config.yaml
num_hidden_layers: 11
hidden_size: 320
num_attention_heads: 5
num_key_value_heads: 1
head_dim: 64
intermediate_size: 1088
vocab_size: 13685
hidden_act: "swiglu"
norm: "rmsnorm"
norm_place: "pre"
norm_eps: 1e-05
positions: "rope"
rope_theta: 5490.0
rope_fraction: 1.0
qk_norm: true
attn_scale: 0.125
bias: "none"
tie_word_embeddings: false
parallel_block: false
init: "normal"
init_std_qkv: 0.025
init_std_o: 0.0
init_std_up: 0.025
init_std_down: 0.0
optimizer: "muon_variant"
learning_rate: 0.00311
lr_mult_down: 2.0
beta1: 0.93
lr_head: 0.00629
warmup_steps: 30
schedule: "wsd"
decay_fraction: 0.27
decay_shape: "linear"
final_lr_fraction: 0.0
batch_tokens: 65536
max_seq_len: 512
doc_mask: false
train_tokens: 367400000
max_steps: 5607
dataset: "wikipedia_en"
MLP neurons of a small language model. Each row is named by its layer, matrix (gate and up: input weights) and neuron, and shows model dimensions 64-159. Each number is 50 + 15 x the weight over its row's rms, rounded and kept within 0 to 99. A neuron's up and down rows have the sign that makes its largest values positive.
After each neuron's rows, "fires in" lists the words (lower case) most often at its 100 highest values on Wikipedia text that the model never trained on.

L3.gate401:29 31 65 38 59 33 56 72 59 41 51 48 71 72 42 53 49 42 57 43 40 49 32 56 74 38 41 37 66 53 67 51 42 48 45 47 61 62 57 69 76 32 41 38 51 50 43 51 61 37 59 49 44 50 68 42 72 27 41 65 43 54 82 45 45 51 55 63 28 48 48 31 33 59 84 62 50 68 54 30 55 87 58 62 40 55 76 53 48 39 37 46 56 52 49 45
L3.up401:44 40 53 43 63 47 60 75 48 40 58 51 37 56 21 50 34 56 37 39 54 43 34 33 59 47 41 50 39 50 56 43 49 81 46 57 54 57 61 56 87 36 53 44 45 55 30 58 78 44 74 51 66 60 61 41 79 41 35 64 37 69 50 45 34 42 37 77 49 54 34 14 01 51 64 50 60 51 48 51 41 54 50 54 63 35 45 40 74 50 12 65 48 65 33 58
fires in: "after", "as", "despite", "to", "although"

L5.gate498:33 27 66 22 52 28 38 31 59 59 59 19 56 69 95 28 75 73 29 54 36 40 68 64 49 45 30 76 33 43 67 25 79 38 65 52 43 54 57 30 68 40 44 17 55 31 39 62 76 42 57 61 39 44 64 63 45 66 38 64 54 70 42 46 35 48 49 51 67 46 54 74 37 50 67 76 50 62 78 68 24 51 50 66 36 31 40 29 68 58 50 29 55 61 38 53
L5.up498:49 19 37 30 61 61 43 29 66 77 56 60 44 31 31 43 52 67 23 62 42 27 48 47 32 43 81 56 51 67 65 59 61 61 61 76 51 36 47 48 61 66 51 57 48 38 43 56 32 71 33 57 52 56 62 48 56 71 39 53 44 37 76 28 54 55 32 52 73 36 57 89 65 67 68 51 44 42 67 61 43 37 42 50 52 27 47 53 76 79 35 51 55 22 67 36
fires in: "that", "this", "each", "one", "the", "same"

L4.gate159:53 86 73 56 54 47 64 23 59 55 36 31 47 27 83 62 34 52 36 70 32 73 53 52 49 63 32 50 29 63 55 82 32 32 31 63 95 52 20 72 79 43 61 72 46 49 47 49 43 45 40 56 54 41 35 55 61 46 38 39 48 71 55 56 37 59 56 54 28 49 48 20 72 34 74 61 62 58 32 23 64 43 44 41 53 50 67 62 49 63 19 53 39 79 51 55
L4.up159:50 75 45 54 60 16 54 36 66 55 35 40 61 57 48 70 36 65 51 21 28 40 36 46 46 38 34 57 30 66 63 71 36 35 27 45 54 80 35 59 39 55 38 62 31 28 42 67 79 53 55 53 70 46 51 27 74 60 35 86 80 46 72 56 37 55 60 44 40 43 41 44 41 39 63 29 44 50 43 33 49 35 33 65 58 54 53 51 42 59 50 26 48 49 55 51
fires in: "for", "over", "from", "of", "to", "on"

L2.gate1016:36 48 46 59 70 59 52 39 35 47 55 82 75 45 48 39 56 43 50 48 36 69 49 46 34 30 39 47 25 65 54 47 49 73 69 21 34 28 35 46 56 29 37 64 44 24 29 69 44 56 58 53 33 58 56 57 65 59 65 43 50 83 67 47 38 87 67 66 46 75 57 33 35 47 39 48 46 71 72 45 15 35 75 36 47 74 48 58 87 36 71 43 58 18 83 48
L2.up1016:45 26 38 54 48 34 43 51 51 43 64 24 72 51 34 49 42 51 18 52 48 47 28 47 50 65 40 35 57 60 46 59 58 30 63 60 26 65 36 39 73 46 57 24 49 59 54 60 72 68 46 66 33 28 43 74 45 34 48 28 52 50 39 40 40 84 49 63 58 45 61 39 62 43 60 49 53 33 36 63 49 53 44 39 69 52 39 35 49 39 51 36 55 57 53 31
fires in: "to", "of", "despite", "by", "breda", "on"

L2.gate65:51 14 38 63 75 40 46 41 44 44 51 59 60 23 51 43 37 53 46 58 85 34 38 45 62 55 56 67 58 49 39 35 58 20 62 25 51 37 64 54 69 22 42 40 66 74 66 53 64 55 59 53 47 43 32 74 54 51 57 87 54 56 62 55 64 72 68 32 55 54 33 45 65 42 71 49 39 41 69 78 88 76 77 40 55 60 52 60 36 24 56 53 63 46 29 38
L2.up65:54 46 17 34 53 63 30 77 65 30 53 60 68 82 58 66 37 84 46 47 24 57 41 48 54 54 44 68 26 52 57 26 34 60 29 36 35 70 53 38 58 53 63 79 55 54 65 52 42 48 55 25 62 55 85 39 61 53 39 67 42 58 34 40 49 64 25 38 36 21 67 59 42 81 56 18 43 71 46 42 50 28 71 63 43 54 49 48 25 38 57 52 53 46 49 48
fires in: "an", "african", "native"

L5.gate1025:71 12 50 52 39 39 63 44 59 44 49 50 27 49 60 60 32 45 67 54 45 34 72 76 43 57 80 85 61 42 45 30 33 65 51 36 54 65 47 58 31 53 55 46 45 43 49 55 52 52 56 57 57 27 61 46 75 55 55 66 45 40 17 46 46 26 34 54 49 24 19 18 62 58 50 62 57 76 68 42 47 55 68 48 59 36 75 46 56 75 34 55 59 63 70 70
L5.up1025:36 40 31 36 54 62 81 31 36 47 59 68 45 65 72 21 77 49 61 50 48 40 50 48 65 44 53 52 62 51 26 39 60 47 20 61 42 39 69 56 56 54 58 64 30 42 36 43 41 46 62 78 73 77 67 47 29 67 55 74 72 33 46 27 73 55 39 72 83 74 64 55 44 33 67 56 49 40 52 53 33 44 47 54 57 53 61 42 54 40 62 42 52 54 35 37
fires in: "a", "this", "one", "that"

L3.gate1076:77 64 74 86 68 60 51 65 47 39 64 44 30 45 35 31 58 33 32 62 63 79 19 68 51 43 31 49 45 52 39 15 54 84 34 46 43 57 64 52 26 57 50 32 32 53 63 47 61 44 68 70 64 50 63 97 39 35 21 64 57 51 71 17 70 44 50 47 46 33 78 54 63 54 55 66 50 60 69 28 53 24 53 26 42 69 65 49 45 60 32 28 62 25 52 65
L3.up1076:54 41 54 66 32 58 45 50 62 20 51 28 51 60 14 51 94 42 57 50 53 67 39 39 52 48 49 30 61 42 71 49 18 46 53 65 38 49 73 56 26 30 51 53 40 40 52 59 39 78 70 39 54 47 92 66 39 50 42 59 45 55 47 11 53 60 46 51 39 50 57 30 77 40 59 51 68 38 19 58 65 33 50 21 38 51 41 50 60 13 53 30 64 31 52 32
fires in: "as", "with", "to", "of", "on", "the"

L2.gate527:52 35 45 66 48 47 65 38 60 14 57 12 00 46 71 77 37 42 57 38 69 71 89 34 32 66 34 83 71 38 49 41 44 34 54 47 42 53 45 19 43 80 73 46 71 52 33 72 24 20 35 77 57 48 37 63 46 66 66 42 38 46 43 45 67 39 51 26 44 75 42 40 63 53 81 37 29 33 71 42 57 38 69 56 58 61 55 66 64 72 43 33 35 81 32 77
L2.up527:58 08 45 09 27 23 42 40 36 38 37 45 19 61 64 40 45 64 46 31 56 60 56 37 67 47 37 53 68 57 72 50 54 47 29 55 37 43 54 38 25 66 73 30 32 41 60 63 23 53 54 42 53 61 45 59 37 64 58 58 46 43 50 54 44 49 56 35 48 74 56 42 69 52 62 50 35 44 55 76 61 49 64 73 20 39 59 41 57 48 47 21 43 73 44 34
fires in: "this", "that", "one", "each", "both"

L5.gate902:55 60 54 48 36 31 42 62 46 59 43 21 60 43 27 40 56 47 45 19 60 62 24 58 45 50 51 52 81 66 52 62 64 66 58 74 24 59 82 39 46 46 64 19 50 25 47 43 20 38 54 41 34 35 35 34 57 39 60 53 44 42 36 22 44 60 30 42 41 57 44 77 55 69 41 49 61 63 34 59 58 12 55 68 46 65 46 50 47 61 65 68 32 64 51 25
L5.up902:41 40 40 56 52 58 63 66 56 48 57 57 65 32 48 66 45 59 63 57 43 64 51 61 78 16 39 59 60 35 62 55 45 69 16 71 35 42 48 49 76 52 54 25 55 45 65 84 89 63 39 42 63 55 43 55 55 24 32 59 53 67 61 32 26 47 50 38 68 50 57 68 65 50 38 64 40 80 44 28 45 52 56 61 38 37 30 42 36 58 49 50 65 40 53 40
fires in: "other", "several", "two", "many", "those", "these"

L2.gate62:19 70 67 40 66 34 65 75 25 63 53 46 35 39 56 37 44 69 56 25 40 31 51 48 63 56 50 64 58 53 66 62 71 26 37 46 30 44 41 46 64 29 35 72 70 44 48 32 47 43 40 30 69 61 54 17 47 47 33 68 38 49 71 58 26 54 63 52 47 69 40 24 51 14 68 55 56 42 58 42 41 49 74 46 34 51 21 43 32 58 46 40 51 57 55 57
L2.up62:51 35 63 54 41 60 45 82 67 63 35 52 36 31 52 60 44 46 78 55 55 84 41 41 36 44 31 26 53 50 51 39 50 44 38 46 81 44 37 47 62 61 45 49 60 64 50 36 40 39 68 23 47 40 18 54 64 48 35 66 39 67 70 59 35 46 54 55 53 55 23 53 17 39 59 62 44 46 39 85 28 19 43 46 29 65 62 26 39 39 64 51 31 31 49 44
fires in: "of", "ning", "filming", "traveling"

L3.gate916:32 38 78 34 64 65 50 78 45 41 45 29 08 54 46 51 50 39 44 63 58 59 40 67 57 69 49 09 69 42 78 32 74 58 52 59 30 57 64 60 81 51 49 63 55 39 54 47 61 46 45 35 43 42 79 68 89 38 46 62 64 45 64 45 40 48 56 78 25 36 40 11 55 42 40 51 27 50 71 25 54 55 68 29 42 57 38 41 25 66 54 45 55 46 59 57
L3.up916:55 44 42 43 37 46 74 78 41 56 49 36 34 63 42 48 41 41 29 39 39 67 45 45 53 60 60 49 48 55 72 63 66 51 44 39 41 58 53 99 66 46 52 42 40 45 56 42 54 29 62 28 44 53 74 37 47 66 67 53 55 67 42 30 51 55 27 62 40 34 57 16 49 37 59 67 68 65 60 44 70 33 54 61 49 62 57 42 68 52 42 51 60 33 78 93
fires in: "that", "to", "in", "who", "which", "as"

L3.gate540:59 64 79 83 38 67 70 55 34 54 41 33 37 33 51 34 34 27 35 54 50 47 29 61 58 37 55 24 27 49 52 60 45 62 32 42 70 45 31 74 51 30 70 87 33 31 49 53 65 53 80 42 52 20 71 62 50 63 69 60 61 78 47 60 48 35 31 71 49 44 58 57 50 35 64 53 56 72 54 55 64 47 30 62 44 59 53 72 79 57 61 25 64 50 40 71
L3.up540:24 57 53 72 29 57 90 47 38 47 51 41 47 40 47 45 55 37 50 48 47 67 36 54 65 39 52 24 37 73 69 66 49 34 50 61 55 56 44 64 53 35 69 82 51 32 71 45 55 63 59 49 40 48 78 69 46 66 48 75 50 80 46 32 53 29 44 62 37 48 53 58 48 39 78 69 42 51 51 34 46 47 41 67 53 68 78 54 93 52 56 48 61 67 36 64
fires in: "by", "of", "in", "from", "to"

L2.gate635:34 55 25 43 70 52 36 66 36 66 58 57 81 18 67 50 63 22 40 30 36 57 67 67 38 54 41 20 57 67 49 14 53 30 38 23 78 55 33 49 65 36 48 59 85 43 48 91 64 58 47 82 27 45 44 56 49 27 53 45 76 59 36 48 29 65 52 55 55 25 66 34 46 38 63 81 18 64 48 50 66 48 47 54 47 57 37 65 78 56 54 55 53 55 57 36
L2.up635:42 36 54 57 63 32 45 58 45 35 57 57 41 62 56 74 62 50 56 48 22 54 72 66 57 69 49 30 40 86 44 48 67 66 87 32 66 29 43 68 54 76 46 38 81 54 72 66 49 71 43 66 26 52 35 61 33 39 42 34 69 84 48 56 45 52 53 51 52 42 86 56 57 30 58 20 36 68 66 55 50 50 49 43 45 30 48 61 55 45 25 60 41 57 27 18
fires in: "named", "called", "known", "of", "by", "entitled"

L5.gate495:47 40 69 53 41 55 43 42 66 54 48 42 44 50 67 44 44 25 34 58 60 42 60 66 61 60 64 54 66 46 66 36 74 46 25 50 48 78 46 29 54 58 65 27 44 99 53 51 84 56 62 56 20 73 65 56 36 68 41 50 23 43 67 51 76 55 35 49 56 22 58 52 47 66 49 36 59 31 65 47 43 59 51 41 57 61 41 55 42 59 52 56 58 81 48 35
L5.up495:41 38 35 46 44 49 39 58 48 19 62 40 51 46 50 31 46 61 52 42 43 58 59 66 42 38 81 63 83 57 79 58 44 61 34 62 42 49 37 27 57 43 78 51 37 36 66 20 48 50 51 48 43 62 51 78 50 76 48 08 69 45 42 32 44 29 27 32 53 23 52 69 42 54 46 46 40 51 28 51 53 64 65 48 46 56 52 63 48 39 47 53 49 70 00 39
fires in: "a", "s", "with", "an", "of", "no"

L2.gate327:53 00 58 71 56 48 44 56 49 59 60 50 21 51 62 55 49 49 28 42 46 55 43 52 17 41 64 96 30 63 48 22 51 29 76 49 48 71 63 30 44 41 51 42 70 44 18 63 26 53 53 84 77 43 63 40 68 65 49 65 25 45 31 45 51 72 57 74 33 34 42 57 15 56 59 63 39 30 30 63 29 45 26 56 28 45 45 31 45 60 35 55 33 64 52 30
L2.up327:34 24 23 40 54 39 48 37 75 49 51 55 52 56 18 49 62 43 49 35 53 41 44 54 32 68 57 38 84 68 39 55 31 56 45 75 43 52 56 29 66 59 72 22 32 32 74 64 58 73 37 26 67 52 39 30 49 40 41 60 60 51 46 16 60 43 59 42 41 18 56 62 60 68 40 71 34 76 63 60 59 51 55 35 51 41 53 81 53 68 72 38 48 32 17 41
fires in: "that", "this", "different", "these", "those", "my"